config.toml
hidden_size = 224
vocab_size = 4096
init = "trunc"
beta1 = 0.9
max_grad_norm = 0.5
warmup_steps = 364
decay_fraction = 0.796
max_steps = 5079
MLP neurons of a small language model. Each row is named by its layer, matrix (up: input weights) and neuron, and shows model dimensions 0-127. Each number is 500 + 50 x the weight over its row's rms, rounded and kept within 0 to 999. Numbers have three digits each.
Before each neuron's rows, "fires on" lists the tokens most often at its 100 highest values on Wikipedia text that the model never trained on.

fires on: " se", " ne", " dem", " point", " cons"
L4.up80:502581524508549463461507513500530478519581539461540513478507510564463440473616402575522533469509522539428579531610473418496546458524451567468424387572446522584538431532520548489502501581438619473447425519474474514523477525528519509494516466442382542428532448471473494599449500433595519497526484522506533508511459500465445511457477518593428412499544515432521519532601465583512491516504

fires on: "ent", " ev", "ab", "med", "ous", " in the"
L12.up45:509547452462459575501528472485500528453442597456561506486564514508492503577527593469489473545481533573531550494495365480513515518542391437487515553447468606470510413578568548473475560513490451463486520519478460362486508538441581399517552532546528497523518529481557506548548530505540603425552591597455416531529449668524579545533424520479579467444538564475465463385561455447495510458462

fires on: "i", " early ", ", ", " the "
L9.up281:489526459453504599590460559543463481442511494468537480449477465430510567439473423412476414447456501534421529474579546503493501495499499543469529487537496476577498445605588479446456472560548515542471529490469543488528520539540504425483486569531429511491482516478542513491511613472598556518497550436597476541524552518502465472450490495507431522446573495417425538536495524451468549568562

fires on: ")", " K", " B", " and", " F", " ("
L12.up255:586461511573525547468497509432477419529565571524470515549531472595492532522475562522457509573422611489536545500596540497496445525506503636555488485477486430487494597410462550513447485626449484497481507478467450415445471523372565547457416524483500498496507521556474487492522512487505497497405488442521521564459615427564534447557461517487500521500532519528510489411552535507516367433473

fires on: " a", " the", " an"
L7.up200:553416523434491436434542502530456651424536407492534493464535519579455534550454439510460583522489643527411467476517429506488469437452425479599514426467486482449461516581524567512513491532489486472517561504516530515552524536490614474427488563507490508500490489455518539516497485492508555504510431458525506527516527503510572384498424555505457535470559527536511548547576388459460524605505

fires on: "ated", "o", "aced", " |", "ceeded", "ed"
L10.up280:472595406531548588542457456460566577479485430524649459542474505402474539483501424404493488522439549446499470504445474394472556562514495545538525500467464519426563568577517485484466475510503466452435514482565463585502618505509528501479494576400528485423556488406494572465472525535517588561489457557533538486617558551539494497515533520515524451445489469567475459438528395529481440507502

fires on: ".", "y", "es", "s", "us", "als"
L7.up408:412462486492597503471393559493427556435612432472551518518522505545584401552511525515517455503461522476465563460514506540495420495563429441450472467485425481514588549477492604432501558531534414409541533499491474462459469463503441523534483576432508558432521482437510425447558542545476497459448495604539473452486482603570606469601470449559455484565577484477490480464466492537442507573556

fires on: " inter", " eff", " Inter", " rep", " cons", " em"
L4.up115:381564490429509458520550461491460425443553537431542436568503537457558533479554479526547480493387639490497564578549513501497516452604549560573546467623454443398496400468491470522488482510440465482521513539402519362534549533526464439519482559510545553523464465398512449487518530478484540529475503431457524552567577540460434515530518638465504460506476565508470549448486541485436456503476

fires on: " dis", " g", "is", "ir", " sup", " cre"
L10.up32:564540432536505590518443485450524512402461487506494480454552531483582536482502445458519376460447470520574563547531529464441562520530498507540430452521451451514522475455473550448497479509480553563513464552439484569508507517512488447467620506457344551438572542634577487561477509494492480508329487597583583545580572448493434488479480567501403509456611499485444497445507468567519533523499

fires on: "aj", "adu", "ala", "mi", "tt"
L4.up292:514530530578494510551459513525546471492506515474500537534475560449484548519517537393522534509511546551511587469627526505546432548499448556461460524601589538419537422641455505491484485495538448403527460548506433509506388578523426437450582560497547491435483565455566424620504480440442438518534564555555566551540537603461593507474507499546504420432518525524468479402550533464462434542487

fires on: " ", "\"", ", ", " to ", "; "
L7.up314:465503456485444466534540481442462445462553555502588433478490532506637507515565485517594588473352499547465619575500489478457416480495355503419502541495381434529495518493544580465506478660458552488504455544534485390524569428522519497525527465503458574464459504450523441596477486566544457557545483541494467521474575545503530496523393477577489464490460547460565431489494495429459502496513

fires on: "re", "r", " Re", "er"
L11.up205:396563540483513561501455403553505508514569486399527519501434489525538508443552494541517555547422462522446437508522488464425436425485524495574615559424451534505522512527453478539549481483574506480482481593548451459443372436478519458515464444428471370498511454459471588459544516502566546448506496525523505562560381509590404587476478499455473556525651432427641496478491515520510502484471

fires on: " contin", " Succeeded", " part", " iss", " col"
L4.up84:452585438569484426570513429519504525453516590463551504515508522499506540558496514492466496524514483516594545543559442444468477572556555592538420519523457537501509521464532557461533476482520484488466537610506412401479517614525430511479538525540424411496509486503540466535474500493428491440461486459470507507561460514483529486490543548453454419444501481421508521453419536544466591525538

fires on: " lead", " led", " beh", " along", " coll", " Preceded"
L5.up21:509575525552483412582446490472499472480483423555498533525407520560523450461489545528378503495441458683562462489421505473495590555560506416527538508556566496380478521469535519444493558511465478496472521523480525497497568443485533505501486494434449554594423479458473515574404385484525447478446482468554515581466580457530487495510494558514487490421514544519509435466601491523470587549490

fires on: " and", "au", ") and", "\"", ")"
L6.up325:576520510576477599459564525473534447531524555478542472486496445442523546536419519507542449561511551512505449561624537639505465516432507482484438466464413560525489539526499614461465469603409524504496488483443421529545538571542457470474525570551461422551516549444490479445494545454537478500475497455575451525596547431564378392516546480523496531441455423471474432522402493469574423526568

fires on: " station", "field", "uck", "ill", " Lee", " Smith"
L4.up47:547503554546512426402440615461521516584509422504457433501461535540410438489487424486568525510525584523515418600474481473440577486490375486511528570531472477467479544552492488446546501480469587481529534488395479561542460528490456510459545458340484481584478519522453488480485568496503549497482423512681493525473461526466541413504608473488394510393500484488505482486487493556528524486533

fires on: " ", ", ", "1", "2", "4"
L7.up339:560434513511453531478496462474494416521505401578581502532509539526590425497577397469501546534444515439549502459627506486514563546577492517533450569422393502548504506550422585442516499609499478485465442521468466492436548548490486540471493601491433522400612509466457451563512501536554601544465533598477511494489501534527518404514463486531521427450501558394546368480480463515538508491452

fires on: " l", " L", "| ", "|", "l", " un"
L12.up391:523605456533468556505573470516498627517480421482538514497479542633529497469472475452555543509562572523397526621545434494493541476474455505540482387502552599442512492496450492489539482510506477513457467621587458463584520468493457523554496541469545490516494412494511506531511508458480416438461408470507530525482559423500478483481487589532450525569587474460539522491524453551525484470528

fires on: " Re", " qu", " pri", " Qu", " Que", " Be"
L5.up97:423503390520579560562483455454490464444513494387457512575525468462429394506514541481523470512510531554516458443636407454491536549561483385413507508458547556522451481420446484514494519508498566546494553493517483482482424589544526519601541610596532460429597522498529519434443470464504481538502454581512464546514506501523571441489510409481519512489530460497504518544540452517484533556524

fires on: "ey", "o", "ge", "ry", "ide", "om"
L12.up8:545398494577558450478485469507497480584637468507472526477425503636435444480512431458424484522540502551519591585597511528441452515428527470487451551525450530592495548452502528441506568554476514503463501517405496530518420476499494470390472478475587405534436531458507533412483565571420469440471529480478533505561547525607451377564561526514532515563509491537498513546495528554454520514592

fires on: "p", " n", " def", " rep", " aff", " eff"
L10.up447:403588450486548422514549542555504472496481536456520523521499538595497534444516464424579456532423517513506495502488546549474575419605478564477581440565487502479548419551454488502487505512451521518488548523489515520445555455476505414473574640522524560487447557519510458516451456484520462547371522499528512422499502542519425418577534431440464552449521513475518533491636496564505523519484

fires on: " '", "ver", " Album", " UK", "- •", " US"
L4.up399:503479525482560381425561534509432542516518534466419507617478404528527476504465467541475399437503545501555489515478508493447530505444475432495483489552541512565541573457423495510531556538596538392507453484406571463525523500519605471526508492521515457525509507508553528467551545512494420335543495515457472415563535481425514524482474467477508497556462504523516457597503436536693529541534

fires on: "he", "ul", "ur", "ou", " Al"
L12.up125:474549444510517502552461586489599477573508520501437558502436541448445490499491456524492527502513503545466481531525534532470479483558520463524511486490436551550491462424538491422474567568533451420549571538549424407468486520571622446539576562482514447480505510431434445524484510426392477511518516495561491671504506498432557483519422549455474547480508612518454439489553462541448452464458

fires on: "ing", " by", " Music", "\"", " Album"
L7.up184:549507552504494448436546473523455502484529532471479472517508452484395500499488510624478488419482533485494505565482539437438546513488481468535473502564535515409524534481487533503484479440505527440466494544505494462437482517566427536534507439386439405567476463404576480517452505461506485514476563504573545583570502523465564453580560566466544470540475527529565484561539538527557531445492

fires on: " fl", "et", "all", " Fl", "ain"
L12.up337:550499509555429581436413508438514523553486529411489480482538492442518452517453478481487575617488550609546487523520527457524536429518494563540456469497530537504583478562460488475514427430528610480493564592496466494482506534511447418473538475411484562471599448433499437486490592416447447461465543522546528484472508491484483461534518457428570442436512412432510582418446477568525515510480

fires on: "or", "lect", "ording", "uring", " an", " due"
L11.up275:488607478481450520509495479496496561436466529509501471489464588546457537544525515527468488563502568443423563567441498449535589386522540479575601490515538508495569455540422479472579461511519494519389434481503531481538504471482425377539454603484433412480543497471514520435460530405506576618434462526490516560649456487594479523585488543597505514526512479542475472491517464503486498485437

fires on: " he", " E", " she", "I", " | E", " g"
L4.up240:450514509497552383365513490517462463417504495488461404446526449439495534484557485436529445480489467451508444560474476487448505499572473478463421467493527478528564528434478456419472566577504516505445481506502549563458516498496488457554518513531563458469490549540495456503441601511504441423469517492525576466547568462551519423537523475459450517435428502406558528516463542535489508510482

fires on: "led", " ed", " rece", "ear", " New York", "ud"
L6.up145:423541429497565413576451496522511541497512449440526551544427516555458518566445475469477593392581518458467622484553373546544514539508482503488445566498449529476512484488491476491507518465493410513457473467523371515446621523537499451504581533481397513515509488471439621538373514515506473483464543560565500547551524606562472488506418477497400408463495547446516382383456438523521537487510

fires on: "al", "ur", "ent", " Arch", "oc"
L4.up316:495516464568519436526569414481410568478515526407587531560486528526519452525503519469503516550465554515446548591433438608481534412544430496572520461550453516562629493454443554369556605578509459433440450564495432426546416522537532530615527554403441487535487498419499426599490531532428546492545467514477478580469571577397525455609470549544508471587528529541521572481566527510473488475516

fires on: " Bl", " De", " Mc", " Bro", " bl", " O'"
L4.up371:469517437490519526536469497420535484481439457459499513511468502594448497509402441490641502557525533515462544462583493512470459468525456486511498466437507421575513496480511527542542498517420472552459529630563417522420532549491457482532558558523488411504499466552503564527410426480574481484461517525504558455496483413542435475476531561540417510487550441339532619500425521564523513475464

fires on: "art", " s", "ad", " dep", "ill", " requ"
L12.up398:588454476515409534596433535476450502380530479501596456503582424525497549504464496480502479528469585409547590545532557476511538484460504586546516517552483459484520561524512541554470542488543555369461445453459418507569514427452518532481609550493503449550527539481556605405506470481439513491459515442542457448412479600506563439501418542424443549498523510465487422462545527456461662471546

fires on: " Be", "ent", " Re", " be", "ore", " De"
L11.up203:469477396551469560511514453499470529501560528451550416599519499469332556519504472494629483584502531551497555487584519523502402583457392426458544539512533527575506466502454496454460617456438411442516453547436456515476438605613412544555511564522513356501601603419522489394545493497503549483510432511482430531524415497454511499487440497477540552475463450485484474420521544510513539498501

fires on: " gr", " of", " Pr", " rep", " pr"
L12.up117:448471495514507452471416383448520472473546478536601441424526450543407460497526429508562376510479628500528519480515492510519496515446521496499517563456551475424509396471490565501416510437504541487456540559552408477546458510504544587447580470558440478514503473524539551473445449504619474508427525511621457520501490533513534432435487552551478568515498512554398512509559417552461528425513

fires on: " of", " of the", "ing", " My", "ominated"
L6.up228:477504484525425422426483509438477548453621475491456388500485412507449465453506474531513452471472547475442452520539551462491532503562427471453533633461501501556484598479479567526499517468498431449378482559478441490496427513508434439440501498501529453552474465479476538544467551473505487471446502513609490510581507448374511511464639546550538516484559461552461535543471527509553514555447

fires on: " returned", " ob", "ferred", " moved", " return"
L4.up258:461491493414488500446573493480457450491567470419547437491517549511433597548574504581526419430495550462493523494535500527475462480522506594519473487593525473527511469449504513444494498487435469603489480527399529439514404427534531518495428426452548466526505483470595469496556527498532522444503569471532588519520519476468508526517527601378548500498532533558497462456532509472420458483535

fires on: "en", "e", "y", "l", "ie", "lic"
L10.up142:510511424521454505480490549445518578437512421539518576480464476494562451497492563507534480438573567537499554536515458468500480500544513538554502556496520438521582436437495511417540565580515527510457526484491480436443483504511408506487462527514360428503611490485460494475450553570445485526376530534496485456584424473540518511506500521526430548543553482492528525467532489626468566503473

fires on: " cl", " young", " own", " small", " number"
L4.up397:498496537520406503501520541435494577484493328522474429494455518554461614481547462435501491633517566506465415481499461468481471460478442508446539501450506573443539567537411579459473449468623522414449525566488463471597464633551518549551508553502455519578402435523539507502457518440516511437523514589538473557509481511501499467470562524454440580505498465499433431500531497457438472496482

fires on: " n", "areer", "|---|---|---|---|---|---|", "\n\n", " United States", " United Kingdom"
L9.up6:502483484577462569451505490467469503551449472411519542463425496560531590478563460433446488522493450519500508555419451550542511469547431397499422565533395446497535418472500529463508508492444434462456462538481449554510549537463542393498537435488515516477537508500464476504582501582406547540481495556526565469625481519598550376566543508550375581560540537506583533522525463522528550589470

fires on: " m", " att", " beh", " by", " / (", " while"
L4.up18:544500462520531431465486469392539455526538457531579498487434510602532524490520499523426523455407498546439425547500523536506515545539445446545451484596442506425493444426564501448493503552435417481461534560495529525524531512557503491551492449553530483655596517391612409535458537494502484588492467546482409487525574514468510536580426504481530536416504569479578489454479544439493484552471

fires on: "C", ".", "N", "O", "M", "F"
L7.up23:530475430539543498508513536395564420462561489422449425532519517461555430519512488526554510453472445510536548497512470442482458552522402483461507428554501501471495611409448514469475564508533472386447370563533510492485445502590452486551495498577510471577433494547570593500491412509505483507478512519512429515499512529422453456444569462414513469521526497395525495439395574566453499521545

fires on: "st", " not", " th", " add"
L9.up346:539560393531556461485422476513518485521477405523576472481488559458384496527544464437449446546419435481484469571461459455568399439603482536545495578489549530545542554455498497510477500564496520490461453539463533458497478499486472499474479485495495482398605519514494524461480513586538497557490488463494496473540571574421494486524526510473503536478397480480565498384560429481484617395487

fires on: "–", "-", " m", " dis", " de", " Bro"
L5.up36:443513524485475500454463408470544423417541539441458406494540417585539498483458561523587419458410522494452497447489492444484479496527443475506586454486520481472501545539447461512509522590458545514472493565551534558462526533546524512490533517535487482420440492539579562453423499513608423470491480464462526467453578514441482514442520468523532531553434529470586494544489500573545493577481

fires on: " U.", "as", " ex", "E", " United States", "1"
L9.up101:547423465503564572521400490459425531484536583492537536638554461584635465475373342543465503526461587545486471567515447434464545516489545511512484502495427497535504522493476477482502503555501443483496469552498463498529579575540523466649494499463561509490533477480439544510462547469563450422478487509474521498504425486570408431611508446486485522556553493454521477475500510550570434546523

fires on: " d", "==D", " D", "D", " (D", " | D"
L6.up197:571474504493573486476523520535422569468571412464481514537504412531443561489424438460490622563464465456539482597499519517511457487456526498529486479503385536516463538575510499468488483430464399379506453456550459582589507559511499506424475543510430516605423472426563543446537534503521520482543547514511570531558504592494458478521543516389488407442408442490569479484432513559511507490470

fires on: "\n\n", " birth", " appointed"
L4.up12:466556506542450482596449485483453533479544518487486550582473480612449472458557472525470483463543482514508492444541513536450513505578507503514510521562475551564480519444477449471549556526517450475490560468396437501412436530516516463457527483389428449385462490438534458548434455522496524487416546508527463631521531508515488362565465523503508500522496379537530498472488467437527430482480

fires on: " B", " F", " f", " P", " W", " S"
L9.up403:489463504482519439482498401511521427418491540480438468542533464581475498570488486506508341515418453478534547537534525567485478509601518573450481526513538530628442520553487504472459536471643447522538479499502478496424505533533490480407454549602547425466480478553481501513472461408550458508494480448478495476461508533458493469477524530510502498479480461453540605456477431542450477500484

fires on: " returned", " Kn", " return", " contract", "ferred", " kn"
L6.up297:484597462441494397522481506476426534514506462543471501398445518529411588478590477492484532501526488498486482531536419483507537370529508630530610470521503488490505487500538542465513535461559573449523462595507497445567411538529426482469515452469555528547455482536562438545470521437459486458580507487578542446481514485538605542530541487427520496409516510521531502556508530541411474504448

fires on: " the", "- •", "the", "| The"
L6.up446:521532492578485490419498410504399577478482437513495433502496394563450494553554450516483497596467552524440510538451465545459487405573526530517604426505563426512539449429523523535509505514461490496485554478541546510414442529453552422513521541583476474502569526513441589352497605458541583518441538503524559517513657500441594496517518533516524539518452474568532556428492435500500487475536

fires on: "olog", " bl", " town", "artment", " fac", " sc"
L6.up247:499489505443440473495475514479482552469531497441544527487570437601512468514525461467449554525535572504495527520447466445486466528515428466505470489603515513524560480555503513469531571488530513490540425537498464384618550543504594532566549444495472543619467476501549452498481560536509477461437500457552486501554441557547530477445429565532434487543532480512525572589563541500551529518495

fires on: "ad", "j", "l", " J", "ark", "il"
L10.up169:633458418565506473477546506540426460446519448582518479450503532623429476586507485552456471466529488476586527476531500503509534537559512595550535469449511495526552491419432552407457503538472559544508472484556510503446445413532482531524553454515452505438476465518523455490502445513560545422418524589553545512505532553525560426475483557502424525435582496427566473420543493536479438455557

fires on: " | ", " |", "+", "et", " | +"
L11.up346:517497487508497390453516422432532475496567482356533373530516545480595570534538472511424501467486469506513499477507486474535415504481520383444528478502566473514516544456498532588518515498452436371438546459565430556581566492593515475426514480498517487548439435538520612536507517464470506517514524504548452453448595465439464515537459608525455453531487498611471546497436492497522496542571

fires on: " |", "===", " |  |", ")", " ===", "\""
L6.up134:582516548517501528470493467473538441503484474445627521474426458534606507441431394552482558517443544504547480533501522480482494518575448507502579494519461450439530568514411560450556545569445380513455532514507513538513562502533605489537540577478466446539531514513529502536476494572484506453400548558490514531483488618461574445470512524567461441558470476565570468518542461515526524561400

fires on: "h", "ct", "ly", "ced", "hy", "ar"
L11.up345:518520453444566532524400495485486486505481506441565506483472498488450521536494501529484501529529547516491475493454491586523493523538528426470441530492589531518578490575516533356512479545574359472492570604611490462576405451483545455440493550458523507572517493395523545513519486503511479502475520560477467538570523544468497509473474467540353458552401487577488471510474473505464503557551

fires on: "r", "\\", "ons", "2", "s |", "{"
L9.up265:556494472576440486455517488463483578479446485483466594474447513515536452535478482513511419573486516581568496564478547582496520475481543531491464517486420452412593436510404479495517509634494461540472505551405533568450522452517408443539455545478463529565507441634518505441549494375536472453472472518500522560520478628505592501493490521452533555434542559445487481524531459598523423495547

fires on: " | |", "\"", " Total", "===", " cons", "L"
L6.up218:521559505480540596427478492491459447504455438443487557608443424566562557477472539549570624526545468584496501542494535470456548430484471456471607432510419471485487516552461446527514466481474548436520474559562460538572452496527565563559452564510368487531578470432495579461522425551553491499581467519505483504462482609470523469460457616495515459549469551482605437496536395571529424454498

fires on: " g", " us"
L11.up150:611496449443543494488520543465508531501516492534545513507510480472558516427487493508490488501464416581517524603523458444591590509583538561461425446493475559436589481512509441430471482569519564544484487485491490548427580389517545415484558464501531511395518521465462534465471593466476434485443523518589507497529519614593442558563506534483540540504545557367560490424514543538494506506516

fires on: " D", " | D", "und", "un", " Q"
L9.up98:528518503582532504457390451495471497479557535470450463492501441475539519463498497508488587525387425508426521655524493499566421493487480440520483577531434576523521518562514526496504461489527520403538491462521447501505537572570448460488492488512496523511594501368617586534477570489458550474603488585467466557512536565583501450552430459457514451515457497465527498454504475471411483557419

fires on: "ade", "ie", "here", "ire", "e", "ide"
L7.up121:404500469558502436520513503452463466512561465448437472461362603479535499412528538542549545476547527552520514443550416492511401551523478439447434546505487478569481481491568573464511584615447470390451484525479430443478449481595545493510514487515534383516531480448498557619499544593485496462445536463521503577589420504510403475527469491554490562501550554437476506487513523478482474486523

fires on: " qu", " com", " adv", " crit", " dev"
L5.up330:433539444559551508465436508452506430512497388493458429485501524468496478500593464529515579504441466471506479467540486463492459660516504457447575481464515576509496456492439472524500545479469548457423479530484513570482471477525515447461532561513484464455617522515490586513452469512609521460366511632556546555570496510403420504482506575484453564507469452501549457383538473558455498550493

fires on: " commun", " It", " Commun", " south", " north", " Town"
L4.up165:487593585450607525485495505499429537482511405420501540499474559565552531525533401448469512521430522441519525549416413472540480424609481496544421560555593591501485563457431467502498559550513518429501419458499466421509588415525613468572549505494531483517406449490416467439493587483439528526495452556520524572581519574509515540497346510523456440593530525516541521440544505526509505485526

fires on: " r", " sh", " le", " average", " cl", "sh"
L12.up307:493572403514477571450503428513518464493457433494503375564507559496409601451504531521609501499408510523467432517449480514570592492512554490562582562476555511472568484571486501490489514509523492477452482525473406482445535547551443476538524485465475500530487407452618473395495517470499593516458459510511472571524443494433488422542447484399501502374562529530469457535506526498587521491584

fires on: " Con", " con", " ins", " by", " Rep", " Inter"
L5.up270:536530463447509532479530458466450518495536587453525518528461563497596519586478444533574387517376532513473517549514543510475563387522528466491637524519532506438514496428503632516502477476494569380483493557439452492526504561484460498548509541476513475552445514554502536501565509357561419474495629549492516464482598467406520526520421618449540521548432461511536548560477480483594486448507

fires on: "ie", " and", " Des", " Pe", "ine", " Le"
L5.up254:424464407553589454463515495441534565486652572481494464532458431529514429472535566509487443475573582529470552503602505553459498570472434448448517490472530501441508522457515423489494548457519460477487453488401535404512491595535526569490486542519489412472498549488534501480499580499404484432480517471443477517522504420426505397562542466470566506475562470502494537457455581532478498519550

fires on: "ac", "op", "ur", "or", "oc", "ol"
L9.up391:547499433554514476479493484442416550442606517519527474531431449598455482509490527540469482429454510437462478532486481514508546460521359456474436442481441525516587455499447503468475607567542495497418530405455526447543498567537564539642518485409493410497538531453549386551538597531508528580570480548477567515434471612545597445620449488535498548470526482504539550528587406503486450430466

fires on: " that", " d", "x", " |  |  | "
L11.up338:566500495502505530518497531483558509435498549344619487522376483383480544406533537484512491481447507395510548513515491403517455478448477554511412446475409483510570369584504587517466483486546441433487570560524484460471541553507527514469520483502546523376519546516588430518535597520493546488497539574517537475485516582493440549546522484500459530587505456486443452509429495550531491527444

fires on: " m", " reb", " sec", " fre", " bre", "sc"
L4.up112:510466494572518500380494489417464553483545471494459527520478524467473523469507503499561444472410536517429544558567487445454455538489440537509451489471557566440505449470537441482505574509483551479526601490454512460573506469504604507487483487519546428575542510445516471491490480593480441506535466538528461463537508585402489488434436454503512542467480480493571494590448510439498526552476

fires on: "y", " ro", "o", "le", "A", " y"
L11.up372:554377481510489549452478497550448550440481485488458458508557522468481514477521457443495445527497592461515490447524464421416504403548487457525574495496537487399483549583535578492460530544512422463545519450566425523432462405539427504550575623528537472497572477500457518431543530513561493425446425486593600486549496549578453486552501424524457513478517459511596473470495489581532581553516

fires on: "| ", " | ", "; ", "–", "^{"
L12.up278:583460532533581505497535469517430600478469523448446447488510513495632490485512588537477506492461472577557475607483505539514529425505447421434455519478486581622516539515521471412497451482498520462497528461549537479475525533503534486490450490463564584485537507487567579555416498402436434571498518536461499586474503449561511433518477443525517450518604640527433539506522481457525530464454

fires on: " ", "t", "}", " US", " Ph"
L6.up360:595422462470507482412510500501421508432501507486559494498581419603517497509486449487543521529542561578468438464457456444525468511529459466509430518467484439538529480592533488417494533582433522581544493615392523551615473579500478449538534479580505500481416552494568563492523491555570480480485529488517526495538512517547509446457527478481457502426458516501502461577496511530463517548491

fires on: " Album", " Award", " Nov", " Awards", " Kore", " prim"
L4.up415:426489456473447476521528479428454482485602535493469433552535571415513530443559509470503572482514501498494591504526510425472513494476467486481486621639574507507501569611512520520514528472545541387538432434503514479517520590537479478465459494462492489527568446477568542510431505595432521450502518527455434520558420532518537549467389532542417382538609517477512493386517538490572566487460

fires on: " F", " world", " gen", " Gen", " of F", "ats"
L4.up49:416486499503443399443474472444572492548529532438469516412568509441435534472609547449460503566479490497547562550524430508505541510541511452506477484468475562504604448575441468446508481480467486404536540506490523502551480593466416421479444579488476452529571500455496554565384431436474488423532503553529581494560539471542546516476542490527502398498526482346502574513373485538536484520457

fires on: " sy", " program", "hy", " system", "gram", " (P"
L4.up403:596471584473425525508564471460507384451450432522538368482518511506438482495365482526414387556405553569538483462540522501457520498524511554508496421551458508540503527507512497452480480591496435522523577524405504532517518493548635496536526462557396639510491475494524331506543457415493512519443481471501551568440528523437420490531569504468489488433502529578524487559466490498522558586503

fires on: "E", "L", "S", "ics", "ation", "G"
L7.up350:449402516596630465420523482504565467506552473502521491479491471581498440505543598501496481539500544524517491550554533446434488514459469487505509516460421473477557446537436531434446439560461520563459612526548511525586445539510488527478439435426478490479439528443481420537506519522473543484493599559487484524527519528470467368507518548555491537437634500453499407428443534574496466472510

fires on: "em", " Em", " im", " em", " rem"
L4.up46:474488525447543588460511457481409551468542565474487424505498520481476576533566510502506557546460547594440483501540499475415512519522481586525518422602593430523476556418520405519519582513486594440524547638471596483516389462519587523486465482463518481465459520589537460528514503524548450585446519498444517507517514464436586467450503524520525434535506565577412593517566515397573475528498

fires on: " c", "t", " of c", "h", "ct"
L11.up154:563499527480552558448438468401525563561491355402533525560549484535477503527440553513449472582479476488411457569431455498526536405462497517505497482592594536407454507603568499443427518558545449451591520595590545500455552538550561531486469503506504506555413411430482517502459496601505562435548568505518399518467562579484572422572485468484552493519457503410475460526495541505504468534442

fires on: " w", "s,", " even", " f"
L12.up442:358521508470539493428445401496447449506509489476464479554471468498498560549579470542490501447466486462519552489496454537493545475615495543466540473601430586442526551532479552562476528473476561450480550405520524468525550555518642436417526468495508564502593446374489598440423571445488572451484490575614364576548496560493466512477398506462511479446465422495537487556580459483436496510531

fires on: " em", " Ab", " ob", " ev"
L12.up298:496471476480631456536529458462391450389490465455485552529533567556486509511507358500531432431424555477481601531603496465481442543604447591504478419526593487476551486514554452502470610510441474520464443486507533456523571544546489443532530532446561540523506480375579521510478470457516543548470561547519494537539580527482489496558394541504493439537452499523551464455569452445467499557518

fires on: " Co", " At", "to", " band", " On", "oup"
L4.up136:500543400564520520472489492475471557580514431480506472552462473556552550526576499472477521545427473477509525543475493544515475552542479479471510509557492561531493609441602531456509539508582442464542478501368475511542545461514570474473496534566469445577544461398514490462471502549453475488499484455449471499517464458526511529531516504364528485463409590514526371537530502452596531554543

fires on: " final", "pt", "9", " event", " est", " debut"
L4.up337:487560507397438404453492491476477423482515454463520518503504458522381486539556396445523580554506526437516493505477523461502551513561512529486544571477559580611494437638519388489525491545622500460487522589378491514529567494489451524438462509481475532464442451481513454513495574486550553519532453529524543498538497599523538471453470496483467435393416539430524482504482426471508462526527

fires on: " un", " en", " friend", " ec"
L4.up28:572590498477483488557535526476523521507564500506520460463452513561556438533471416521458516525472526548494519460516500455493505449502482497566478500443489491589479552496503519519548482576535485490475440558548540517590518525468455451526617470542461401554378464573569530448433557465513445509455580539520559484618546439514477578506458646412437534433508451375495551464555510501549464479479